From a checkpoint of a small transformer trained on Wikipedia: no biases in attention or MLP.
MLP neurons of a small language model. Each row is named by its layer, matrix (up: input weights) and neuron, and shows model dimensions 0-191. Each number is 128 + 24 x the weight over its row's rms, rounded and kept within 0 to 255. Numbers have three digits each.
After each neuron's rows, "fires on" lists the tokens most often at its 100 highest values on Wikipedia text that the model never trained on; "fires in" lists the words (lower case) most often at its 100 highest values on Wikipedia text that the model never trained on.

L5.up471:158093135091129149155153170150099114116137132147159151129107126117132153106155104101139097130148195158114121140120138149105134099130118143135104159086175141095148173130136127146128067144122121127164181092156113110123158124121126122104130129123159137111128110112103136117084177113145086148123131126118135120087134127134169128163135076119080116152136156143154134167099145143120102099131096120121139132051116147130127114131129142153144158158111134160127126154186129151123123143160149127113114202135117185117111109108117101122158094144095160129111114108131137142123157115098146125
fires on: " of", "f", "il", " for"
fires in: "of", "for", "chief", "chiefs", "civil"

L7.up652:119106119115185087154114130103081132109115114162127109131143125139124127140143122087109184167117161122134103107144120165151081157151089118067132164123129137134137083142082097179148110119123154137113119130091083091136106131123120141149153111107123118127114117153105123175098144124160112096131135135107147103112152151072110131111112058102129139142120147163145098121140091120136109119146105116100156145139140132135144128123141135150117139124177140130141094122101138114158158158162092121130154081161112136099121115113172092113110172146177149164148117156099139118132129097121110130
fires on: " in", " for", " the", " on", " from"
fires in: "in", "for", "the", "on", "from"

L7.up568:162125153135105110171104087136155119138141153096124143119099128098094143110157139150132118084129110146128097155113080119129142161100114147142154111113167101118114112119109096124116145136124146105083112142109120086144156120100101134126114095146089126115145122123077089162133147138128158118084138123114078141131126132135110113138098082185170148098139146126089129128098118166100104111139130087132132129094116165078131101125159140158144130143136096141101148131111179076135104099150198078117115136139124116103114139134136139109129145097122152156140104117191153115148137087135127119
fires on: " the", "and"
fires in: "the", "outstanding"

L7.up526:142135140149110125126129114137114146146139131172101132132162107163114109120127128152129093123164072118075150100130122115106086108125130128149173101127139139115134116119162139156134122163112091161115143111103142082109126046115148136122103150117160087149088100131118083086135145106152151124097135174103115142123121110074109079126108132141144139139104140114170154150148128156117113156114105135114095132152130134106126151111131115118172108103163148124116158124127096170170071057130118109109124109110105091152111093129160124119122151125131109128124131111109160075135157109119122093
fires on: " the", "'s", " his"
fires in: "the", "s", "his"

L6.up679:143114121140104135110120121121127099141115087172146150108113148087133131134137121136133079111156123112113112159139146125133147134144108171111105140131129114145173129129141078166179132143165129108107120104120140131104161181150132107116115132132150142136168151136158127152123133151112100133156126115116152175198153092113181144087100124118127112162141156153115079099117127102108151147183122165109182147133128087124142159128141124128128103140137108118138124093174155105120149131127115117137143091137111077136146158040145134096130131148100123123149109108137129190113142105159127119
fires on: "re", "ak", "at", "k", "e", "ft"
fires in: "there", "therefore", "here", "peak", "platinum", "left"

L5.up23:086113129129142098114129135103141073094137149126137175115138094137157072120135110132104102117166082135119099101097158081122150123162116133164164156136157171121135139132132135110144102112102140140118139112135127135095123117106107143134120129101180105135132068136119115087114114161130131158141098111139098121092102129123151152145094134119138140117143150083161140134146098120132110144090135110128144135098140093103146128112154165132118108111112092188136140128170093151116116144158165115109178149171146139145096130169103113180154133111100089121115118055147163120118112123130117112
fires on: "ic", "e", "an", "ican", "'s", "am"
fires in: "democratic", "chinese", "republican", "european", "celtic", "s"

L5.up523:131111131140143144135102155080132118126154104107119136104162136132158111058094138118152097130124128116156150120104107140142129121141118085144129072179159128061097127117129126180099091137134148094151072099107118143138139123117140155138140139136121099142154124164157110139109097123127105133133116119144170105143130082116140094123126130090150125097143183156148162133134169089101188166124138124102128093168129100108154149116146083153150104128167137121145094101126113154115089104137117123120132166125080138131098136111122147137135132170126107173127106136130111097139111109099148102
fires on: " film", "am", "el", "ow", "ter", "eries"
fires in: "film", "channel", "program", "show", "series"

L2.up291:191081138130148098118105142091149113127106174107138079087126106151083121113159124127103112151126125119097121120132124091104126139144126151153134114164142183111173159113154099115153107146153118149131078076116126129124106105109135123130137115121128145125117082121163137102149103093142098162105159138095124081140143144132125162136134074097136140112105146151134134125139116089159167132144099083137153122141124177106135110136118127093129120115135109173128123159144139130101088104096129164068123119126111134119115162172097133140119105093161116157119099176123124122156168108119110113
fires on: " at", "iet"
fires in: "at", "society"

L5.up593:130127150166146147137120082127171152031136120151134166111091146112111123139117166104144117127138137135154162092164140066102126147164136124107134128134110147162093098155114131135163125116122107122156101155110165170144134102098135151159161114126142091156173138148144134114126147114144118141113096132126126141114089148092104082134134150134125146137114192111142137139109151100117177101119080141105165119142096164129111122163137143143089138120118118144132121129091093116132111091131105120129169095142147144099111126153074106104149130115172151150146120133124133116145151080131128131
fires on: "ong", "am", "ad", "er", "ack"
fires in: "song", "songs", "tramway", "track", "stream", "streaming"

L2.up709:138151137116099160119134168100157157128151143118174091107109109132135119111154130148107156133109118126122129150108164152077161125111143146120116073123142091097102121099115096137122153118152156094117094103102152112103095129109128097162114131127094138127141129095156100141147086134131145097131172182155140140137150128162111128115124129109141083092114145125172175136177141136145117094111143109131125128110137153132168169176136107112131087132115135111157153140123126078135141144132160093114159143132137111111106178116094088111139128161110121136062127135158126088186163122109133135
fires on: " is", " was", " are", "f", "an", "en"
fires in: "is", "was", "are", "professional", "range"

L10.up478:131156150140129126101122123077173098179123106100152114108118154114110141076121120099129101205144140122110123115158135134108124160161123138122177110094154156133153172146146139135127115125126105124132162146136139123156161100130135094125124146152127126123135110140114112130116121177151130094159111108149149102134141143170117089131094119122066160165125162161074145125147162107137116121121102133102136131111117165107144123095154149126092140086106183152078114129134139158089108125144139107124148103167097170123117133153131121104150112091139134147173123140136113133075157085125147129
fires on: " in", "e", " as", " by", " for", " on"
fires in: "in", "as", "chinese", "by", "for", "on"

L5.up643:164113199147137118109094097092125103156131149139116120079130125119132111137112100112146100120153131135136119100155119138146122097136132169122087126166126089131137101131120143115148103160125081137134107106160161113126105141132117115110132077141131126144136132133109160130150161124121091130130100142151129159104130166145115178090128159115148144132160103093130112154171155113154146080119134127114137127102144131123174114076139076159120087120127151151126134126142102131082163174112114155158127132112142197105105140113125152186095128126119134167171148127110143141094168132101162098
fires on: " to", "out", "ap", " into"
fires in: "to", "into", "without", "known", "shaped", "captured"

L2.up78:153126112156098150124093129120134178112155090144135121139097157100149130093103133127134099148147103112120123195132114131169147108144105107139136136171125144147091116121154129171141150124135146114114131149138117130140146138101124120106149185118144143130127084131114177132117166100124077119127119146172140133136167169113130157162104118124099129152125152129145113090124135133111149127166139138133075122108165105132104089109117108139119138122136121078133172152103109070173120151123122117165117124113087163085094143165181134123155167127123147167087095156116151144115116134097122174
fires on: "is", "ision", "port", "areer", "ity", "ction"
fires in: "this", "career", "television", "production", "supported", "decision"

L9.up438:134121136171121142141185122130104082123105106128143137125125134129124098101129122157164143137087129108162132153131112159120121086127170137133138148156126123164109096083112187145140117140177159087147151137124162146110128099120157085165122173104140142127118094099130131114138133106103159103131212151126147129123106088132112120136099128113140123128090134126182135112138091140109160126131113105134187126110123137132088141147156130165151150144121154065129079156158112151130144128125157139124112095157115129126112109130122109141113117171177126169123109175145114160147132117106117155
fires on: " years", " of", "s", "ever", "ay", "k"
fires in: "years", "of", "however", "weeks"

L9.up595:118126107121099157135179141142095103147133134160135136122135156106114123089107125122150119111181138098153115141110130168186127118150072136100164169108142115144160134113125137135153109118108152131140200121105117124105149139101130086133128108108120122146123105111134125132101127115137128118105127128143134096177137144103127109099091105125134147156126152157153166136149128138106094134118077067063119123078159156148155127151146152097141096104158149123145132116106134146183142123102115103144138170138134095138136074092140107100169110153121099169168139095119153101115137112142143113
fires on: " a", " the", "'s", " his", " n", " their"
fires in: "a", "the", "s", "his", "their"

L10.up401:151138119146116104155151116119115093112116163130098101129089124116079101126107162117125151126121098108157102149061112171134135125127098143132156154148154133125089148167144142165073127093149106127110130136073133168087107113148107074152124150139103155075131141123076129137104131175182154143107136121103128137125115097111104137131181114156107148094125150111117151114107153147123078155128154111096101148113164135115131080111127141115166150143133122133095123124143137120156089123152137109145113137123134096175129099122101144127114147142116134145106103167107167109146158111164151131
fires on: " Ch", " the", "ay", " of", " C", " F"
fires in: "the", "of", "player", "championships", "championship", "election"

L7.up31:124127143177101180085129077159111132098090122118136097146159118109158108117111113168108144113121093120135090133090151106094125121136129154118145131113109115103130136151132108045098122143148099134140141112141126134152112141120144119110133180136144150124110098129118111094090171150097133115104167156134150132168132141120160092112156091114132114128120134132116127166164198142092136097123066104133153134165114134138128120151154114098128141109161132104087102088091140123138127102079110107164151123096122135108132106104154139186128110125127127136155131111145130111089112095137120144
fires on: " cons", "'s", " d", " was", " its", " n"
fires in: "its", "s", "was", "considered", "consists"

L7.up427:093122153149141139058110129126142089124117139135123102156087165139138146121111075129127142129163169097124150147085173117119118128123152133165103103168118081113162110163118101132122094150099177166125139108137089152110145207129155093140128128128125119112102165118095124073120147119114158114139137113143141133131128124128099123131109149146093110135110156124158128148127132108161109178168135110160108124141141160124123132126116143086098160149122150116142166120083121081115147091115079128088148097130107114098143127108126126142129160143169144129146130154100148120092168103128134137
fires on: " us", " serv", "ri", "erv", " bu"
fires in: "used", "service", "married", "use", "building", "served"

L6.up249:104112110138143150101118120153123071131167117083163103124111105132129130121173121175147138128078168137188194176107138096127151165141139125121179117148142130126086166163092142125153115166134131129177158094080142106139149126094126145137127129098164141117137119136136106150118155099126134154081138106131124143096157123138130118116140099076136119109099155157134119089132114107089141146101127182127100115115136115105100139123184112153121112123174158131162098111132145128149138165125106125143129139159128089121136145168101134152119127170133135156139122128107155139120124097133104124
fires on: "ever", "ly", "ay", " years", " year", "ater"
fires in: "however", "years", "year", "later", "day", "soon"

L7.up560:103107124138110086113109108157105120160127117130141143120122128104116138154093128124139100121133148134143162145110141134139136091151088104156163112173160089158148176095160121108153136188089130101138150123174125103114157154152130099116119137123155106096142095097130161145099155127115106151123130156131143135136107152124137184102151121116119155145116170127112137120108106154115131130132147081104137137054115112154163107092082137156095140106112130186096117119125148139130151127154090104163132102135093126147072066103159140107111145124127143161114107139110105138158129135115107087
fires on: " a", " one", " per", " the", " an"
fires in: "a", "one", "the", "per", "that"

L5.up103:120141145140094187101184146144134130096157116135121167123209135128080102133113155119097177127150143142133128130153139126153166140149108132142124131153153075099147138143180120098137121113119079171125128108170151125147115138144119130124131122132141125127147140128104137139125134130099135133113110077146171126090131091147141142098159150136160125162141150068118113105126103122162126142161157167113134115136129108142139122081132116151100134125100144173095129148084154141147162109122125118169156140186099139123172109147082127141144163123137137123127155088148136127103128102161126158
fires on: " of", "ing"
fires in: "of", "existing"

L7.up457:183097133149102142128141137176154131157083141067114138115111110187080141077123139097092153145124160154112139149119105188109146101112110108069126116135119084126117125099133134158101156094111139158131140100089142120146104124110112136138129107139107104113120178109119122135136116111130127123117102103123129127080119128110103142160142155095124144134146127127132172105181131141118114118100121143158124197126167128130100138142141133127104118150129148079155114140110152145149112151144093128145143137150123137114132139146143139140121080101098119166154128153140099079109189133104117164
fires on: " after", " to", "ing", "ite", "fter", "fore"
fires in: "after", "to", "following", "despite", "before"

L2.up735:128119136132158112073149147078120093118133196155117138153130133136127140078109144153091141160083113092127113109153180147099107107098121127087130101135113152129152146111150120142108146136100125127105124098169138100138160109143124105170129087144102068144152112106118176145177145117138098122168167166117144115125097166097125093118092135146103130149129117137158116145125109128104162111140147123101090131161142104126124144138153116124090038145120133090138093154123139160131118140150151166135146101170146126134147124111137138137126158104119138125148136148109134150121132119134109171
fires on: " after", "fter", "ark", "ri", "ess", "fore"
fires in: "after", "before", "marries", "message", "married", "market"

L10.up103:108132101159091123146132101112087198130112098119170104124170132142099113120145139148128117165143128060123111150147146104140153089130162131146152175157144111148118162105124113135104085165135116157109124150103060163148105145132105136090099143164172123086154165135139097149150139145136134141133132142142140108141110152131089128103139118143149151121121112125162155129159160119096119119118081088131098122112116099091138147125073128118163120101109108159129128075145147135141102136149110102122129133069120144127097124102136143123105127132153098156112131136127143140167121090148085148
fires on: " was", " is", " be", "resent", " been", " are"
fires in: "was", "is", "be", "presented", "been", "are"

L6.up678:157159138113118124115121137127132143106152119198124149115101110117139112089123120111144129100138082121128091113096134149102053129103128144117171175157119151143125114146116106093111125146185148157161153151121141104126097108133112066143140144167113152151137150109110122139134182120105128083175109154155083099150151118088125085109135072124107113121103102133116106136108152156169163124121134137069132143126128149158109122130149095116113152149139089114108094106158142141150114142145094107133121175140105120140143142118156131167136124152115135095144116157124151122105120133149113086
fires on: " that"
fires in: "that"

L2.up351:119130117117082128113123144104121107129121138150141141123109118086099105110169127177165144126129125150137129122119164156088100136149131129124120119143141156133172131147092110132141128097153117112084108137165108139130112141089129146124115131134101151169147150058100101132126128145130119184107144127115118112113167172136110158160109071166132100103126145132104093166129116102167109108109184066144142086115114138091104108088120144108135112127148119132122111150109153093104129138156128117099102127130149137127151142108092119169117162103182187094119083115122115124138147105176120136
fires on: " was", " at", "ound", "oc", " is"
fires in: "was", "at", "around", "is"

L6.up77:140149083132103122130132102125133101149131171128148113078084146124089118101159166159129123142143147098159185161120168137159149135107168115136136174137119112153104092116124125162114163157167104122122163150101149081130114148145125112090130161123150081110139127126118114166120129156135124126077122121122135118132088127135093099135118121084126117133126133100137141132141095161178109116135164123125172135105098124151110143158124107125129129121159130119097092135106149094188092138145111132151130136143112116137106161138113132128138140102126153169126141146091102057100142081086161154
fires on: " the", "ver", " f", " m", " s", "an"
fires in: "the", "several", "than", "seasons"

L10.up705:161159090148159136128144139097111130189091117088095151122127150083165151110154124117104108152109122150128123098110153123127144142112146143088112113078073129141125104134154146103129150158081113116117154159155121142144182144110144136157152146133157095111092125093125106117147141168129102121120167102127147152177135143117102162093141121141126132145130138143118163141144098132131138134100114076145155111169136078148152110093112121151160147127121153148137117076126126099132141124114161138131190157116150196123121128152085139128103145119138149146152125087120122116153090100120140112
fires on: " or", " rel", "ent"
fires in: "or", "original", "organization", "religious", "originally"

L10.up491:150179142146138156088171149161172104128100107130156141148117146127070132115115159105101127151125108139133115089155132125122140133134147127105187116160159139127144139164129115114135092103137116097154143093136102121083157164120109138149130130149111117122113133106166101176095165114136134120148110115094145102119136163130124110126113131129108123114101149114118111199143143090105145100138134113061154144128131136116124129140135097114169149128130133172161083149104122096146095092115094102146128154114097099149092151115137088141101122170134152131146130142141178122097183120150093145
fires on: " for", "man", " For", " of"
fires in: "for", "performance", "former", "force", "of"

L10.up80:129206116141094111157139164123141107094161123121130144142066092158108144100046156120118149145133135109133137131121133131118150127113119101117169142091102115139085085108129074141098127134098143094118130137088163153107130147133129096123112097134150158163145104119113124191138131143133084154113145137146128114103129091123139112122139097114098130118139134105131081131138074114124128112096111123132134111109137142103134105145123196116120140142146113122122144134070131117153150139144115095113173122146113096156145099104128153148117110115145125151138108182092186110125156119130138113
fires on: " he", " that", " the", " t", " who", " it"
fires in: "he", "that", "the", "it"

L9.up743:069148113151121154080107121131097109152149157149165114105145138116118107126155115138121115161129116154144106101129110128187100099136129157129141124079183125109149125085077127108165140136139123109100091099128127138133110107162145130134140122113118170136095199121123157133093139147082147115121116153151131148100135147155142131103162130129166112096090129098100140127131121136093146101071163115143113137144085115137172111136143131095115172119144086163093145140128131132146146127126116087126102099140137111097111142109097124130114138160090084138157145123124100152190132092114129135
fires on: " is", "ar", " cons", " was", " as"
fires in: "is", "was", "considered", "as", "created"

L2.up38:093095169141106173109113129115108097127105151139138149130124178170144094122147108132110098086108137127096147144116127147196144161131127157087105104128128139144097151166100102105154072124158139156092156129146105136108142081131153133121117117132130119132136119146125126120130128125138119129143127081105088134139137120064145131130120081144137136129142167107128134148123097165109127092082085111107126152093105074164145118094151167112091113115157100145129116145156114116132182159082123098147098154132109120117093111121151101109132155074138103113103112101128136126102141143143152111
fires on: " have", " has", " had"
fires in: "have", "has", "had"

L10.up629:139148102125110108123116096121150165188133097088159139126103148167155139092082126130104150145162117154121113099156162094171091140134148161127127138145083102088132129129089092116121110114116136134120131065131099157146179118091096134154128111135145120130110125144086131158117099145129124140116114151161193141125180108147143099061128125123096129138134135146081196121152115120142125097127076121133160122114115136147099112134165167129165158101126120151140151137142157099139128096125125132149157155128087159141107138128123113132126158127159133154130135138117145129112170126134111106
fires on: " to", " not", " of"
fires in: "to", "not", "of"

L6.up80:068145185173101096122079146147097104151131120102173138115117122135113130136120135142119129130146133113140123134124107097174120098138141159177158110137125149127116143134133131107164109149114148141090081140159154159142137123098113107100115094123098106131163094113118141142138107120158111139111157139149147114168079115141156150117118139111086141148141143146132145122108114134107125102144119083142134166096143096125138111126086136122163146119118083153102072169170152140123117153105145180135142109089114162085108094139119122162111156151150113162135133190121113179128137119122085127
fires on: " in", "p", "le", "it", "b", "ain"
fires in: "in", "especially", "left", "visit"

L7.up8:135118139119133077098182149125146122117126130145110082138146122133143126110154098123176165168167172119106113116124109153134126084154098123122144159095147175105123149155146126129118086129121112159137140134108167147150130138145119100081130121075138122133109139102132152128095098093117151120160156113148127090072119141147120107141083103090157135134098140128131123138137169139153119147129165148125143111131112114112128113149163136134151098129139156172107145156173141139134111166123089153092136113161100127155101136084069137152146131140129147144165142137129156145121149112064124191
fires on: " of", "gan", "ed", " in", "out", " on"
fires in: "of", "began", "started", "continued", "in"

L6.up4:166168119134132129180183115096162131127161107139124138139116118125105126102159134116141125156123151142206102132136099098110084130158083143114099103134149210115130094140131121144139078155115158117141116113126129158098185128104145090148099129147111113143117109161134154114094172163114125108155122111128119162139149156099149142124168097097145132112117104149103092134163121129107155145115150128116160141126141112084132128157111109171114102109127117153108090102105115134115084128127131099135131124117156102144149117144127170169143131096140156145143140109142117088153109152142096090
fires on: " that", "it", "ate", "ang", "ce"
fires in: "that", "lit", "late", "date", "language"

L5.up193:140159175100187150126099159085134137126125109104157163097131138139109130113148116134113152112110073107131117099100144124131082151134100133104107134151115111116115131131132127105182123140117145114158113132134131094154136143155147119138124149129148106114158126125150150187193171150129156123149113126124122117135123139162133106128120097151135134111184134176152168101153153135145134154109163119089112151144161115149165145179149161169115112136105130134121110157138168157094123137130097159126110128140124207123068132141125165156145117136103147144113089172141128111140144119160104113
fires on: "en", "ro", "te", "et", "own"
fires in: "wrote", "written", "seen", "known", "letters", "poet"

L2.up448:155158114157201099141101125138164099170185138136136105084160125118103133122121130127120090137113117129138140110140118111142111149119090140105059106084132130163120145156113135169139153109122108130126147111146125130175085152088160185093121163135138106158102162154143136119135131140159096125118151120123108136104127126086122142110108114139162152119134105129167078074115134127124164115149107112147142146132153134089131105185117084145091136125117128146126150150115137111165124124133117123127112141153119146107124113131130148076155105128098158105163081097094131181138109110125134131
fires on: " un", " Un", "n"
fires in: "until", "union", "unit", "units"

L9.up654:135124110141122100127159139135159109104110124111122126121168122110126112118086164101126142123169120117167080111207144133113132129133116155089139138136118115150120128119114131125100114127129163129172132140139126107154143120098129104106110116128093188167121142110147124093136109112127119171172129109122130137153101111154142101084145130108139156113133117130129095156151131097129114114079114138150176106151141180123116122126144073140088161107144142090107104143117139106133088143100157148078181130112115078174130153148139136149113160114122169171154140168113162151125118071153145115
fires on: " at", " that", "ong", " of"
fires in: "at", "that", "along", "of"

L6.up129:143117134136139117077106100126147174110182106086150136101105134117123203117149109167132126121118135143125114126111141134086136152121117137132135158141124134118116130184110175133084130157142113125139097099124129089111155175164136151147114197120162122140146116170092168145130113124121133168134108162112128157116159118113137103109117120127135151164157126121109124106143160145171105123111173131167154130133161108105146096104138076155138106129101128173146124111138177117150106164131123135104128126100096108132152139127116125153149160093139170127159158112110171148171150148113102122
fires on: " to", " not", "t", "ly", " also", "ll"
fires in: "to", "not", "t", "also", "ll"

L7.up132:126135109141133138107136138127108163111117121156154174095124159162156149169124144086120108098161141150159181129098131112082136109125119149121097171145141138115128139132159086152187126089144103156183118117110126119109153104126185118121170126131101141115102117138153107132160125130144113130154137141104134126092139083082097109120135072133112102111155121112135134156134150112084149116123147127103131089124132161135166122086125118160147147135154133172139152148106138152131125131131138146168114118137174129140115153120113113154150093186128152188088146084143112085151144112151121124
fires on: " of", "ed", "ing"
fires in: "of", "joined", "signed", "joining"

L9.up219:097157146136159088166112145135124125151144097145110135114145101130103155089082127126097141147144110134126105152134125148118135092179128100109138145135108100103147099094101133137123159111149077111168125118130125137110113111087138143087081090166153120148097140096117093159119154099131128115129154123136163125135123119112104102150122136090128151117135115135161090142139106122141105124139122144144125187135075155158132116177119159155172118107138174130104144151144111116136149157145104092137146147096093108110114135092126140125109163110138159118150150156154145111111214090157153088
fires on: " on", " as", " after", " for", " with", " when"
fires in: "on", "as", "after", "for"

L5.up272:103147127089125110141112171140102132126130153166129152130182147137137151125097174159088105141147150102127112149121157102118135127136112127168168108117075122121139126151154132113137114132106095115115150197117160106135145145152092149135123106113152131126126129141140084162138196163120117148149128170114123105174156145168105133112172133109154105138100127106125156132122122155129159143131142122132113151105105160140140122155152142108101097103138146140123143077197167130138149133139128133124206151130121134153106095100110140147164131146180146138155150129101145160112135117091147100
fires on: "am", "'s", "n", "id", "on", "tern"
fires in: "s", "named", "non", "vietnam", "western"

L7.up115:103125129146134065129124073150115150120143120152102127154120104093116146067127173132155173144169142133121174114103129200166138119123102134123110142138124126107144160087134115114157144178115125097113151099098134134131095181135077127138142170136152148168153119098110142140149176101129119150097141137120139143140123139150152108120114121119158129149129107145148094187151105142102121149145119122104154120151145161115128144128126116122129116150162130113178200130101105168138129154115128142160169088110133114174114125105141137156143146151147125149126171125113125129086146124132106129
fires on: " the", " his", " their"
fires in: "the", "his", "their", "them"

L9.up322:142097165125130101099114093128121063144151116083150137176108117149124145103144125123108140148126099149125096125165125123137163113143139151083130153137148141064140121116122137135130104109105128168147171096122132156116163132141064115139138163148117135117130123101095164127166126107129129158109136108108152108116151129117123127114133087135142166193173147114102112155160177121142131106111126134140160132102142117086141166114144115159112082093122106133143124136106174073146157127117125132101129166105144138116143150064122141161139128133140107170155148110154128144102152119131092171
fires on: " to", "fter", "out", " on"
fires in: "to", "after", "without", "on"

L6.up295:110169156126146148189097136124173137167106109101128114131174110122125129143171125160114121121148137119140132107138124125135134101147120165148105147099108112125118125105128143138097093144168078143144103114147102098123127130084094150141142088138124186113131055136148147148113137112188121110108109125203109157127174177083090108114132103157155099106129166135129131117137158089113109123141105142159136138120162156149163135083124121087138140142131145155097124109125092131138165118109163144173122132131109126139114105111108119135101148157138145136119142161177115113133125096140133129
fires on: " the", "em", "l", "m", "at", "olog"
fires in: "the", "academy", "atmospheric"

L7.up184:144139138153118117134085112107147142128140163182152098103146148161113134136121105108107180167092161133094142103101103167132101111148104146112114100096118102121145149148100116160133134114164121167114118135099175152150100132147185180145158120093184120141091104119083116103111094169104119131113154084140116116167135113098145150140136081142107142157117119129148131135154152129137163101163141152104127152115106141146150176147141077127095138147148144155143146097118118112181157126138090154120158140110125115116110104148124123130146149126103097155129145117135122150097110137123147078
fires on: " other", "k", "erman", " The", " the"
fires in: "the", "germany", "other", "california", "eight"

L7.up534:146115133165101114094110112122113146170116136103093125122088127196118091161154137134134158133122111163132131149174125117119128100155120104121114148110137139127058093118137166118126113131173141125150122116137170129107134099144170182128136136112131104112129147133133111132091118118076130149106127095138158114106120105151083091114115119169162155130098138135119153177119138148139086099125145162135125159117137109109194116118106085136161111117134136122099153164151163109121163114087120120092129114127135129129140119124127097100154132143110102119143118118141108124135228114096137147
fires on: " to"
fires in: "to"

L9.up587:130119064156124133097105102121104151140151119099177114136125126108114126148086134095094174133139140103123105130134124106160126124133098146108126129091134139106129091142125172123160129113082117124088149131108132148092109131120138128141098109109145150138118113146101146150140127084107105103131138115165150168143119178141157104159143166141104110088157127134178130164131097133119112125184142138128108105124171138159114138178126098087144103139139095099097140133148150129123156134150139117165165167132162123133121087115088099140101086099130125116161119145152119150115100091107173197
fires on: " a", "ail", " the", " ac"
fires in: "a", "railway", "away", "across", "railroad"